config = dict(
    num_hidden_layers=11,
    hidden_size=512,
    num_attention_heads=8,
    num_key_value_heads=8,
    head_dim=64,
    intermediate_size=2048,
    vocab_size=46454,
    hidden_act='squared_relu',
    norm='rmsnorm',
    norm_place='pre',
    norm_eps=1e-06,
    positions='rope',
    rope_theta=10000.0,
    rope_fraction=1.0,
    qk_norm=True,
    attn_scale=0.129,
    bias='none',
    tie_word_embeddings=False,
    parallel_block=False,
    extras=['capped logits'],
    init='normal',
    init_std_qkv=0.0545,
    init_std_o=0.0,
    init_std_up=0.0545,
    init_std_down=0.0,
    optimizer='adamw',
    learning_rate=0.00126,
    lr_mult_qkv=0.7,
    beta1=0.9,
    beta2=0.98,
    lr_head=0.00904,
    warmup_steps=252,
    schedule='wsd',
    decay_fraction=0.667,
    decay_shape='linear',
    final_lr_fraction=0.0,
    batch_tokens=262144,
    max_seq_len=1024,
    doc_mask=False,
    train_tokens=839800000,
    max_steps=3204,
    dataset='wikipedia_en',
)
MLP neurons of a small language model. Each row is named by its layer, matrix (down: output weights) and neuron, and shows model dimensions 0-95. Each number is 128 + 32 x the weight over its row's rms, rounded and kept within 0 to 255.
A block is one neuron, or neurons of one layer that tend to fire together. After each block is what it responds to, as a language model described it from the Wikipedia text at the highest values.

L7.down23 [177 136 104 130 164  67  58 182 118 140  74 104 178  84 114 127 112 168 187 163 130 169 118 102 112 142 117 150 173 136 163  92 160 104  83 154 110 138 130 146 109 170 168  87 137 125 144 104 204 104 135 133 159  96 140  98 153  95  96 179 123 102  84 141 158  82 154 117  96 160 112 189 110  59  91  88  98 130 107  86 142 102  65 133 110 100 109 163 159 110  89 148 130 123 161 143]
L7.down739 [125 104  24 115  78 146 109 113 162 132 135 108  99 170 154 116 115 131 133 139  81  60 107 118 138 113 130 141 149 130 124 171 105 159  81 124 158 159 147 133  45 128 137  95 167 118 148 198 151 140  76 126 127 136 124  34 135  68 124 123 113 147 116 162 149  81 137 145  53 151 125 104 108 129 145 114 117  72 125 198 141 111 141 139 173 115 129  79 140  96 116 139 116 125 126 168]
L7.down835 [139  71  39 131 114  99 111 100 140 100 122 140 162  77 180 108 101 174 141 108 125 114 143  99 147 154 125 117 183  92 131  67 159 119 163 134 123 104 143  96 169  81 127 150 182 119 135 119 114 119 180 103 103 127 155 116 142  99 130 101 193 158 135  76 155 153 149 158  57 101 119  98  90 141 116 108 135 110  99 113  82 136  73  95 146 154 118 168 124 141 138 134 120 127 114 144]
L7.down984 [136  58  64 124 131 113 132  74 105 149  97 103 143 143  73  85 105  75 104 113  97 101 141 111  96  88 130 107 152 120 124 107 170 114 126  83 175 168 154  73 106  95 118 130  83 106 152  87 134  93 154 140 143 143 181 158 148 149 167  99 116 127 164 159 133  97 124 145 116 155 121 120 158 124 154 149  99   9 189 117 138 137 182 112 153  81 105  51 196 132 128 109 153 157  73 102]
Past-tense auxiliary "was"

L7.down491 [149  96 181  73 196 129 108 177 120 177 116  63 160 102 123 133 138 110 138 132  80 146 133 110 159 155 113 169 178 103 108 119 110  93 132 141 166 159 144 180 126 110 145 138 108 150 119 128 131 145 168 110 118 104 139 144  67 133 141 136 161 148 176 138  86 108 128 172 183 124 149 159  89  92  69 131 113 148 130 187 132 131 152 142 127 186 119 150  76 153  77 100 107 153 135 132]
L7.down556 [196 120 130  76  48  96  92 113 127 143 124  72 108 151 134 126 154 147  98  94 123 113 185 132 153 128 102 168  91 133 127 164 185  69 180 138 189 122 169 163 105 139 113 167 126 142 122 114 139 100  89 115 130 156 136 147 128 129 204  69 135  72 153  90 169 142 137 139  74 137 158  53  88 106 100 148  95 128 141 176  88 117 133 121  58 166 158 107 101 119 162 125 141 160 154 119]
L7.down921 [171 189 161 157 151 157 173 150  97 146  60  93  96 131 119  86  86 109 120 111  99 115 127 118  56 128 120 140 119 138 132 105  99 102 170 116  92 100 151 139 111 160 139 171 158 109 153 172 144 145 126  76 101 114 149 130 100 140 118  99 149 119 100 164  76 104  83 151 167 116 181 113  43 159 142 120 133  74 152 105 119 140 128  91 130  91 137  76 131 149  72 161 144 151 146 161]
L7.down1764 [151 114 198  97 127  77 141 110 123 146  90  53 179  99 132 125 148 108 227 145 108 112 119 136  98 188 120 201 145  79 100  81 227  87 105 145 159 118  73 117 166  70 145 109  92 143 169 132 191  73 146 145 182 127 140 136 101 121 142 118  98 100 154 118 107 130 106 109 117 132 165 123 140 150  97 130 156 108 166 145  91 144 114 121 190 120  65 107 124 136 105 158 131 137 167 117]
Main verb after subject

L4.down1143 [160  97 115 167 136 131 119 176 151 131 157 125 112 113  84 140 181 161 113 122 113 137 134 120 145 157 178 145 113 113 149 168 110 182  95 165 159  86 154 134  82 107 180  90 207 141  90 115 171 111 158  96 110 185 128  97  78  66 109 129 128 123  59 123 200 166 108 148 175 144 129 118  88 108 116 133 173 117 162 164  95 156 118 134  93 101 141 116 185 101 156  90 156 122 115 106]
L4.down1477 [153 111  77  95 177  97  95 141 119 127  92  96 169 102 116 135 106 145 101 129 138 132 118 106 161 146 113 151 173 114  98 152 120 143 150  95 232 100 214 159 139  66 139 161 133 103  93 111 148 120 138 166 125 162 119 133 152  62  67 122 122 140 112 154 181 139 134 145 121 134 111 133 196  91 124 112 137 120 164  84 109 171  76  90 109 130 123 106 164 103 145 118 102 121 129 130]
L4.down1702 [116  99 142 176  70 129 137 187 124 144 141  88 145  76 177 129  68 158 114 114 130 159 116 137 105 125  65 167 175 113 148 180 146 132 128 150 126 106  97 104 110 184 104 164 121 114  95 118 128 135  99 160 126  84 129 102 137  84 178 117 168 134 142 102  90 140 104 141 135 167 176 117 147 125 159 153 128  71 137 135  93  88 110 130  88 100 158 116 154 160 120 102 126 133 142 111]
L4.down1779 [131 158  59 142 109  92 112 130  86 159  93 145 141 181 104 145 168 136 116  86 134 104  82 120 120 111 174 112 130 124 143 178 111 142 122 150 110 102 121 116 187  91 126 128 131 159  97 107  94 118 124 163 109 146 106 111 149 138  85 116 158 103 136 215 137 142 157 126  80 136  98  41 104 115 129 106 130  71 103 162  91 130 201 137 121  96 149 179 136 102 139  87  93 129 123 112]
Main verb after subject

L4.down466 [107 157 115 129 119 156 165  66 145 147 128 138  83 166  41 101 101 143 121 106 101 119 108 140 143 210 175 159 144  75 137 107 132 133 102 107  94 187 105 130  78 158 146 106 103 170 123 182 114 111 119 161 111 125  70 140 178 121 124 134 145 171 163  99 118 126  91  93 144 114 200 157 158 169 182 118 129 122 132  69 152 208 113  86 158 103 127 147 102 126 112 103 105 109 118 129]
L4.down836 [ 91 135 109 115 114 116 133 152 113  88 124 110  94  96  90 188 121 177 128 181 121 180 119 110 124 155 126 126 131 106 130 124 144 202 131  83 144 106 180 128 117 125 140 124 128  35 141 120 144 168 116  66 179 107  88 117 132  91 167 138 142  50 135 120 102  67  85  77 117 164  89 131 131 134 141 127 154 182 182 132 125  89 147 111 133  84 198 128 117 127  98 128 143 104 157  82]
L4.down1349 [ 98  80 136 148 137 155 142 121 158  62 148 132 162 116 159 137 146 152 170 133 158 147 110 128  96 168  76 136 126 142 139 153 138 140 177 163 109 126 115 146  76 154 209 144 140  92 149 168 162 167 133 162 178 131 115 111 132 125 114 135 154 125 136  74 147 156 147 144 157 139 159 180 191  92  74 119  35 181 137 128 128 185 135 173 161 126 136 197 152 165  84 129  80 130 152 131]
L4.down1416 [107 114 142 112 145 168 162 178 108 149 120 124  88  88 138 165  96 112 134 125 146 172 148 134  84 133  90 108 147 151 182 166 185 129 165 169  92 100 189 122  86 164 130 131 128  64  92 111 165 194 103 116 103 168  98 116 135  47  87  92 125  77  94 157 122  72 126 134 127 113 110 177 125 123  93  72 112 123 173 151 119 117 109 135 133 116 189 181 145 119 131 117  98 133 154 144]
Scope-setting "of"/"in" after rankings

L2.down1261 [106 134 205 148 133 170 103 166  91  12 118 103 130 108 112 179 113 165 135 182 136 115 143 142 169 140 181 136 134 107 129 113  69 200 200 126 102 128 121 159 161 113 141 183 146 126 106 131 111  85 133 110 160  79 116 145 136  60 158 114 185 148 144 126 131 134 124  71 154 134 151 152 155  59 100 143 100 102 109 154 111 127 100 117 161 115  98 152 171 175 143 118  88 135 108 127]
"of" in official titles

L2.down1993 [ 37 126  90 123 165 138 139 118 147 131 143 141 121 125 166 126 145  85  80 121 136 170 133 162  88 147 130 161 161 130  93 169 128  64 104  96 218 142 176  99 132 124 132 124 120  83  67 109 157 159 111 140 148 100 156 164  83 116 172 129 158 165 130 126 147 130 163 121 147  94 111  67 105 109 141  86  93  86 111 151 131 133 101 143 116 123 152 113 128  86 137 132 121 134 104 137]
Biographical main verbs